Weights of a small GPT-style language model, trained from scratch on English Wikipedia.
Size: 15 layers, width 512, 4 heads of 128, MLP 1344 GeGLU, vocabulary 16384, 63.5M parameters.
Training: a variant of Adam for these matrices, 614M tokens, 4687 steps.
MLP neurons of a small language model. Each row is named by its layer, matrix (gate and up: input weights) and neuron, and shows model dimensions 341-511. Each number is 500 + 25 x the weight over its row's rms, rounded and kept within 0 to 999. Numbers have three digits each. A neuron's up and down rows have the sign that makes its largest values positive.
A block is one neuron, or neurons of one layer that tend to fire together. After each block is what it responds to, as a language model described it from the Wikipedia text at the highest values.

L8.gate111:486484492491514513521467451488501509462501526512526509506481511480495518465476495491538438477449499512494464512463518466508535517527505494514522485537494510505500475468466539489486515518483462480463518469517506500516513559521533513499484480499478504493496493478490522494508476495514492466488522481519505470481545464469468491520518520534517549512474554499469504536477511488490500535466518532504520492513518500475492494529507495553486509470488490498532535483518515536480509487509488527494493530495495515523461503433
L8.up111:460473486502492556481466519476478479486548518502504493530449488503514527500497520480559510526469498483491510433515501495501525530480478505512487481499532497503528534482446538511494474458541563499485483493503507493519493518514515471537483467528496495488487492474491469483477504472500501507480467460512524471488504492489425455525489531507481479529518501494515506511496449487480522482483482521450472466490489477464549517523542519519485475505518493504503487488527472521505532445516474481517514527507458464490502560494
L8.gate157:475502524512488529502476522561482524530521515514462536508472506497485530484510522443465478499539486489516470497472520488481517513516518512469531453486489472501480504485521499517467519507516534512468458535512562503498483447503506516512496514477479491525520534489491447543489499488490532550489449472531498497450497525487497457472489487519516515454474513480495509490521470518481467487509466532510470523537481487506512482444510496468518491482509514520491510492517475518495485470472497451489540486501462419503549511500
L8.up157:545519534553530484503530517480448459481528531476442442516484471498542522545476523473494461447541475530472472481457523565477504514553483467544475503486524514510445502472523526520451479510465457498529507487534502471474507518540537490512499496534496490541506502499530493537468516532501529501495502534461521500474516500496524497477535498480526527539492475506468486497495486510441505499479461503513458526548478501524528501511512512494512516478524485463484517486504451529461486546493494500540493469490541483445529471497
L8.gate238:499521484511513499515506512501511508525542549486504512512469485484550534514523469495477527476494457520518474508479518543540522468499528472496529476496504482476474497463529529501512527460509489450492508491490543492490509496510505484533508515513488478494526444481493516529477500502477498498530524543540503448484524481514494486485499480511489499522486473507462523502499462520505493520518488516510506485543502506486462524517490450513515485535464493473459527467500504541485483481467465444497515486534505479519536499516
L8.up238:484532502464578465510489506473496488503532473510495481513442516493510445492523495497480514510480507489492455471521475476488465448524505525496498466493507476502460525491499525509492520511506473528491463547457523456525466535510483502495494527497485497498517520495526497495483464466492436514487511470512503523498511526528532480527498504482464497509486515510466504521516487541460475470500494471567500517476464490504496519538504505502511460496479474471530536502522565482486481514469476464500472523503511458515548454475
L8.gate280:524424490524475509526472486488473501479496487501531472570521528461505504521537516485509491517480497512495488527518507514464523503550510506481522522499528518442486451497521463461528532541466458493497550500502481487498487518459488432506498506487522491474488496523525480461500519472474501498526501561525522501445514518481463506526475469507518511505509518527528519502494512506501504491494526516478517516495536467486505502485508479545503502491523460518499488495513498548530520529532465507463483476494486488527479495525
L8.up280:499486506486506485530530454494479483471530490488541509482466516492448508506480481520499474531476514453476457504486532523513472503525484467511468479468485504496486523489480492538490490533528520548501502483469551491495474499495503502500516509533507536482473521453475523472544540494508468534478509497510461472499530516457514519542521482548512473538478534532517510491562456507539489469519534530531511486500555511479498475527468496510517488495503472501519530462519506533476496470494469480469503502485474519497546507521
L8.gate391:534532484570482471497512498507466467465485498438498473543515507545504480510469500504497451449482429504472473519462479505471501462508473525499501501534478515501453500467475485553502504491493530494473475537530488457494518489512568515505520523479518477536510499522534493496504503494482557531508498503494460521479503502520509505509465500535470465493476485516514506556494567532535518538530509534517472548465495518513498483496491530473503509499531499509505487484514505478506513503493484525517476526481425460518500458522
L8.up391:495469511492458507479519526524493470513473528464466470513518512477512475521504510509511508519440555514501517515465544548498504523559511480486531522466480511477506512519481522532502518542537494541529518513471520527474474474498487486495538528462492507523508509523486525483481479508534495487474528476475522472530531448501531498472475522510507584467497542432486519511480469488474494497533489524514498550474522501527506513456530510447503490494498485492497515506509436488485523575469469474493531491513439451486496490471
L8.gate854:492510501512534486518513498509477512481541537513504505514507490485541487529500506479496525508483492507475465479477535500485488515491498492555514481478511484440483511504468509522453512522507467488488503506470490489486474494505540445529533487481489502496497479516537505479437506523493489513523490495468514468498506513495467512482500487517491539484489544522525508489511476515450530486579457540533498518515520499532470469535513539460517462496445493488453507508478530538547546484495493516493445495430488509513512518556
L8.up854:531461518469498480523523529483480524456475493522471442508494503516501490543497514510565455478518511517504495522471512500487534508506489503527480491460534497487481483530515513542516476473470490486464503478550505471479499488494528512523513478451524491502495524497511521538541486531543490526536493492509522547475478538504491462522496541522540486500505503511510468535510495488439514503489507495494482536560532477549502543525471451531513555490533528507472549513496506509492502509525523528499512457505488480549489522505
L8.gate907:518477506527479480519519523539474532443477508456504510533548479573496495515491498510453502510488483497475530511504528459475536546530476493522488485495466478500510507509474515508500463525489485511480481500512517533521514527489502472490517501515516509547469491492487477493492482510516491488501454522512464476472527523492490495516497531510499497505472476513526500512485529494499475539523478556460506521480477470453478463504524553541505504472513529500478479512511500546462526443524470457481531480503464472527525503507
L8.up907:523511491490502478472513479524469502510462532477522543518541496529455479494493504498504497472517490522476537519507489462491528555538505552478519527532533515493540495526462475486523504484479513479486497492515558494499550495508531525463490508503548480526485472480475479473518518511503524525503534512477480537482521519474497531489483495494532502524491465507470500556486476475515512545511510510455530528476515482515440524576472489517491492511539516511491493519498487522522492500519465467528496484511483475506471526464
L8.gate1075:533468499526470503516506490513476542432506527461497470533507495493453489467485495507507476488534478488494461516483508527470517517524501524501465479516503509523496493494498490558509512487476503505453546496560501501494529472464500464515493506485458484534498460514537496501494508515522490512544517528482463489430509478476459493514501494500498510519486559475473475537477499516493516512533501520516498543527466486499466494550519489480510490457508522522495536438493512497461523477557540489459478505497434472521536523519
L8.up1075:466507523501498460533504519476492502491532479440520521506471513506491453496510556474466478535508529511526486511484531495480475515471487480491497513499492526518532513548483484483431513502520506487490487516539512527511483482515476513521540563500497501557467475513519520551487472487501489488514470507433530443486509522490501522490493467491507519509497514524473496526466500475458488496504498484506506552515501455513455495525497487451462465471498523512489491510488549512494530540548491480484562484510469475487514525500
Passive past participles

L6.gate1189:519473557481531506541494464529514513498536493494455510506511495487480519472527490525450501512491455474489468476471529470448487489506467533483506535544511474511503513522501565528510471506467534466542524488513496494522495502543484489519454507491524499483494521518509506484490494485505494522505484476515479498515498520532457508501474551490511521484499449503516519472511529478522481522521438510464515501482517526481500487535501506516497519485495497511486481507480532494535503474536454497479542518449460468533479469473
L6.up1189:522471497490493505540480477538485521498510492530499559515515475510466470487497502499470513481456478494467464514483517532468520511502503463472459565501511500454478526495527519504490444509495502483502515459531512496506491518532490500491494491473513490540546475520478509463541495512505501539564500508483495516489485556534506519497473538503517511483514496493474489503507471482470483511471478496494466513475489514523504504555518489497482503469474489507469475497497493487487513503503495512498520490493500455514480515494
Table pipes and word-starts

L10.gate5:527514492514553529525511534489483510516512466486541513476506520522533491498491499506475470497491508538520545504487537509528438521518450499478550492511487525455495525506520480539511530475520553481514501519493524493500521516496483468514486476525485464478503520495494482496493510468474514495488510498504493518491492493512525526466460503501528516464458474516501520502523503482500466525488514530485509470505519514480481437496445483478532534502488546524501523484485524484482536450555493448475532491533484470477476498498
L10.up5:486554494510518466491498507470454512493485477508517520488486459516527504518508544494482455458472539483517545489439510477502512513510557540460535542473496504480539510488543463450489523479522523495498510479518485489532485487473448533508502509498479508475532530515455495498496504492460532520477499495495521498505499521493537534499486492480506530492502506503514547478489525491481470473457515543479497460488518510521517495492451510518524520505544501487577465496526482533521544517525473452489496519526516495477491488514
L10.gate174:494531515510498553496537517515482509479508514449533475521456542460517512531503496539482524594471499474491497449529529538457496521498498473480498496504482511514463480549484495500518496464494469509510499521486502517489536488544491459498480532497540497467458513477501475559499465502488534496472505494521494478522514505472468493483466502534502512536456510498474508490490505588480463507475494485535535562491470513474483536507487508471462512527433482534547519511534543499536490500503526467429500486505513529491508530493
L10.up174:460544560488484508483507522495492505500515507479480527512494509508486499550490490518470534529455508450550510537518512564493471508507487480466507486486493494514490498506545482463541503513521448496504509552492505514513535446559467499460520511493509456549477487496485493548529519528497523470517556490537483471547544503472474480507459488469512477490480531474506483495484459531500444471446521470534488529486502465465503481465453531479491490522496486505509492508505471486558499545497529509482489462541501517483487522494
L10.gate206:517507510494511501508476538512512474486523501479510528520451465518475509524505505473503449494435502521512497506465541455484475513545530514559519515541500473483534530496492534467530515524542535514485477496472511505549537496450509469509515531500509470499523480488526499502487512510472483480506512501510460513497526457501545510463518485510490514487491503496485473476477510508520502485501465460526464489531565530487554505492521503499528460508510519518502517463478473494512479505483506498427501529554493523489489498474
L10.up206:493537487467495510497487506535487523418450482481485507461456480485439500499515502493437487520493481484544479449471502513511525534522473517502513505488487500481497523528498491511510517482514522451488501506518507500502500528477497443514470539476510502512564512505512543512462489462541536469505519504515481532520471490496436497471477503544554501485505551522491495491461496519522516489517475498506496515527473507483496471512523512517514496476502521497509502464514488511507463487537510450507500493490473496480513495484
L10.gate539:498559533508538536510493518506544499518501502449498495538471501487497487504508499465528562506506487498517512526472504495506533475528481503545484456465480506491524532510511536509478528478496522508559500486557492491513445482519532502499540502482516471518491474508501493506520491533493530517504512512578468453508530514524461515474475501469520516509474491557499508455489555469526497522470499476499463517528519485516493496457486504501493463479502508472530521512526515509454528537491519469487514504491499508504501514444
L10.up539:454487478496522512501508505472518471485498488477507496477518499499460530525492517543498494556515475478467472501513526495481468500537490479477483499545513505484509463496568479479486469510500527518463506462513467482516492534529508515518528505533534509531537567468524547528506502489511525472495532511485498531477462485504486529498499515532493492527491522513487545501521498512555486495480555484537503513493506448498518499506532519463468521503513521508528474499528476518495457508477453485468516480515569486497491492496
L10.gate717:466508491493499497499494510513522523453456514466512467472515516487488522521558484516503528508509554498520477480473467476463518527528520500540482507484470511458509543484508459482490524488476497479514514544512505468476482540484552475488511489495459456461469492481532515539488464510512519533547501462542449509501477489487490464507482526504572528535513506500514531521498546512482493516480519485505498464501557499528509498529540524484507467518504480493521524519492463469486503536524495447500498513540503488527471490508
L10.up717:464552477498492486463561504492501503487472513484509454483479507463513515534511478525486529525498564488535488499504497519496510486532496507485512495465463462513502516512496490546530507510491542529539467529455457488467530492462511504449508511493485515448521470493495489493496504499478470512490500506514493495496474480503507506490534504490531499493534493477488512479507552552534552518527522485522530473553534486481457481537540526523473453475512497470486485497534449474496510506498509474476460511498518495541509470456
L10.gate755:518506514518472503512504529541551502490511485496510497494449481505502454516529485515477503530495453491536498457517468483476522505533490468529526459496492489508543529533520483515478480461492540510511458531473484549544516488489491445506491530503494452504503507509493513482465460484490494421484511524484509465510495492489490517500479478510542547486477521505488495539526500540508503487513545540512511497527545493498483493495502486491498483482504532491468511515502567482470531507540522500463500482515463485499509507472
L10.up755:530548493474468545517481506495529522506480477509469539512513493509525472545516471455502527541486463496546493470461528512483483525526496459486469483514486488537471546509501443517469457488493525493481511468495476515508488479514504500487437522525472485482502475471521526478462483484517491474500469499466524460558511524493515511504450530500517498482495524514488500487510515537508494515533498482517475511528532516499512478510468505471511558480490469443473509491500544487468511472508475542454507517474539484508505549511
L10.gate1094:517544481495502527474498503483498529522451489494494494513493455526495496489457490520507543539463491506480502506512475506499462558485496469495501469505488514507486485494516514508545468490503504471504497486514490502542531484505514488509455546515494477499473511484497494499507462471538530495527516528486496483528503467460473462525503529567549502490482461526537481488500528516468497441519537492564468513497529496487537476475485474541522528511496508501487488542521547482471493520504553473457519490522496447487492503485
L10.up1094:532499504514474511488535519501480503510445500492505538497492509505463490485510508489491539490473493497464510544507490464472474513532541498498480459544529482518465489532536499504499504464557529536524491514461445518508495510516476530496526498519507487545553497490486502479501513510515509492534503480513511499522492463493451541420485478526504504468463522495485515495525498540556472519511484501494475482508551518479527507475499523475456507525481514510493563541508468513485443468474502498464522484520483458514517515484
L10.gate1328:481543508557529471522493514493498493474518473484470476471505538446511445485509456479509503515484519461464497484522509499439513509550522490543546533544487491484500482508552458530517526483529514488506479495520507522492517506502517452534494486489511474488555523496521518501478475517532559487495537525476491487522493502481500545496492518535547473467468508469513483510519517498508486513482533501519529515504514477485496515452470506500524505524483531517501539578501514499448505487516508490460542467514487468483530497490
L10.up1328:495540472505534490479501500509477487495511466494495470452507503532542500509499500497530533510498532529533472489516513501467476498529493436541468492479464474500497503462485490549543475496501515500490476451556493502496554568492499527463503474513543461483543492485522491508484510534550509471515473510487432453485524472507508537494514502468520507497510531482501501513484488499493491485507531491485527510546473496512465483514461529468508516498471501494491515509508512513464508501509469493459553525539514493491515507470
Table header cell separators

L6.gate310:521503524520480480508548526529476521443461517506504468556470461495507453514484479472505491465477490441506512460489481478472516507538518526504496496513527541466486514523512511504515496448470480517481503524545522500501479502519475478546471496521505469503511470508479487508468526489488524514494503484525461533512539513466431507478532517506494541517501507505511531523507504513503483546469509552545512513546509514500497488519536464501505507486505499522505467529493471505478549470531485503502488488478475485460512496525
L6.up310:487506509508473457462525509524481498504460555519489491529487467477514466514500472497517518498483496454525520459474495526526537500537526508492469489500487518481501504499522471492533460466509541542504534504533492513490483487492479505510468491502466489512525480520440471482468532484483531511465514474501500519523542472482448516482561525490470508544506497480503521515524481484523471559513504583519450486482486516520530503557538487486515478484483513526508484514470480481503489460499475510540493474473523505480507517510
Past-tense and participle verbs

L10.gate51:512476518488495507491475528493484463489521531501484481504492493484518507467527503501529506508461445468486524461460498467497471488521482511443483501483481500546491490500512492538525506505508500535490545541490498520526496437471529496537527506462496492473482520481471493525452529461477485542480463454497516519518553488442517514491521524466492530560518484472462513470537504511505529539484492558491482486511473510500493491532487503517464495487507500480476494490486512504472503549524471531484509532492482469459522504489
L10.up51:502528513536482496465487511502486482514494495427511521507501521497543452487485492510489477499523467477497518511484497515530505475508549497456484524474492419529502549472487545433488517519516514519517456516471463431458475486540505556522495547442512526496512470514496552575484496485478487530508462518461536499504483519520500492494532471513474459463502462514526517463525483500481447515502542532474503515537503499546489504458456476475505492507542501503494522487510492551510483558513494503538541514521540483541545571532
L10.gate200:548449445486489491512522466466457451487485510492455501527503539507498529531532482464512502485489469507454519506492522513503490500532468533459511527496509521486512525495513480507443453528522487504501490523522509498496508464501479554524509516449514502470496523528483483513459508472475506571523477424512523511500539467501470499470512520522497538506456496496506492531528518503521487563523503558460482493498474486508511521547512506514476524494486492454483535519516504534520498496520503469500518502525491495469497551525
L10.up200:487488521513549499526494498499524545493448458460475484473497515472488511501497462476506513506495450501465484528535513515490499514526467514474507443525527525492526446512503490491462544468505483466519515482515493508490480517490490514499519512509480504478482478469494486518504472474495496446458522458490495488515540476451486505450494456476500501512473524503500499504499528479527556463513562556509469466511506492502487513537502506467524527493522498499491541492499536475479511491478534512503474510497527482488541507526
L10.gate274:510482538509480468492555524490512466454552515462449497467456533559506545493471515491493452514508478521462498500497538488490495486494500499536508515531496502502520514479469487489498560520510507507478507492492490503541448510490550503484520526480496546479516529498495515474489490497484532540507494471484511503517545489483506494504517505458451531451503505459482507491521480483469523512492520542471515529530527492524472496489469526465487457486532519519493494531470458515481531525469465500553487502507494507496534486465
L10.up274:488517510478501488509480505509452506464488497466501510492496466479527539535530465508526520474508436550503506467497555549497470482520492510505443487480544478519470517494524532475503521524490492496541482528510493504518532495490501534505485487484504515468531527497448523474503507493495505474506465462496532491486493461511444541481496498499493471535478437539486457521508516515521511502537494555480479523529494525468467489484442507484505518487463493516488542472484525517480510494510518514483516500433526463503520474511
L10.gate384:506492495474484508508470478514517515512498509475490528488504502545477468522513525495493468503493487488449518534484498513530527489490512447512492476500481525515486524521519511484470475484515470526512453491539530526521534489510465515513471469488521516496532485517496495529472464490510530535506469478515515462477547533496477496510482542500505467539458496491458481502484507496530486447525488498465509542494526476484477493536529474465481490531537462552482494513507473514547513486521508519485528489517469433511501480486
L10.up384:508497499492522497519451520525491498451531463491468487466503465458553523495481494529488510463489450493481488512478563438448509509487538498505486461487497491499510498500496534518473489535484485503459514496533508532458469504499458526467513497524537468490533508492530446535454495473493540514510475500469514510492488480461476510496530505487485533523489475472504538493500453491467485514503512530469528532519489488474505499490502496501491510513462517502483484511552501518478464478543491507531507540458479500520544507539
L10.gate531:512517534516493518588507497471559454483499508473459511494494508524487495509523516529460513531495459500467488498519492508482523484534499477449485481499510531525478464508486554511487503501490497526474509494485446498490482492500491543510488481485535505522509522531504461479480462465537493489506508488489483511453501498478499507497506515455488486534488489495485521529497529522488494498507472502540503512512468500502526479476502469447497431487480534484487533538516476546494518478472485497558515505462468500502452504491
L10.up531:544515504496523539508481518501533454521520476494473509463491534534516493528499498493499494474511513554475487517520503522517498474511494517478498455473518526514470493494529495508475552501508441531463491511475486545480466474542473519465501440500485524507542542488493491477499503487498489508472532476525519526466503456478463512486535487474459497534504493501477528496484523484516484548469484516466521510477489481486514466476480475453476527489534548515498493489505517511491458518479502485523513501497491483507476545522
L10.gate604:530485472539518515494496476522489494512456493463494501531536498479520497511483524470489467478503512478476523543452496531541501465495565461487458524467470501489489535505504511484459434517479463496489501502492497473517506484504492555488490497518517526481552508495474448492520467508495516534522485534509514481494470524502454503481505471521503510504510490548529534513531489477527493498526517493464516516533516473522573486517512476472452494524468499476507518483483487541530482504455486525511547482477497527496512489498
L10.up604:526500489500496493509497524504441476490464501507538473495517514460516543467519506498521508430494475545464512497486488495491456466488514515512491486522507515460524505508446544495527466491536490506513528521462480497539489509469527532503497509523502521489532507508544522465468528495479512514525516499462484476546467499557546494470479479425521497489482454509504480506518495517516555546515451468518448499493475450505471563451505519490442494476462486455496549531490491559483472513500497461484475505503491529506516469485
L10.gate710:529503469553459505557505514445492516479468520498519504513503518513508527477492503516549481466487480499511508482459526477452504526511499522447500484506460522498482491497469526524504489488514493467451523498536474485488484523485519543482513531507465491489488468494503513455460522498542548533571483506512495511498518499470476508501496539518492518514481513486547530490511465486470516481484473551497529476502494520515479573547475526473497567516478497507493518487468509509485508445493460499531486515421490470491507533511
L10.up710:529491521519491524510514499485514516466515531516501518482481497477481479500504538489493508463514510509510488492487497497522487487488516502504498528474448512533514505485476487466481531470508505477502454512496505533475538496501463529491548516474477485468506510522526507509529466457450525467482413520489503500507475514560520495502509459546526519473514502510540514536504450495517518495535464540422517532553548485535480552518476489476500500473510543507494510510470518446481520480552516515525549491476555488524531524502
L10.gate969:539499479462474478489543516496537518496501521450540508517469528516517544502463493532502531472492443505491526501489481497498474525532526509505505497464515520485471509481481473468508515530483469501498488477515479478479493476492518477506497483513534515483532488502516494487521513471487514485514475501492569553495534499507475523532470501491521544477501495517468496527527488497486535527495490493493500530527516513528526513449489501441490466482493512528460514532538501488474465494483565523533538489476523496462522501508
L10.up969:508503478482507520508487496495532449457522504549481488464502482494537513499483461506520489483495494502467489458514515528489481501470504485469492534451480486485478495567484471467520495483507438501471495475502488488483504458493502512483522446511532532484534483480490516506480521514511456510518494453495510549505531545438509471516496497496486525497512517506509512490492489517500520473436506537499479493488479510506526476480476509493478499512478540556476496529458484520539524514480497519530504501513501493546500522509
Passive participle after be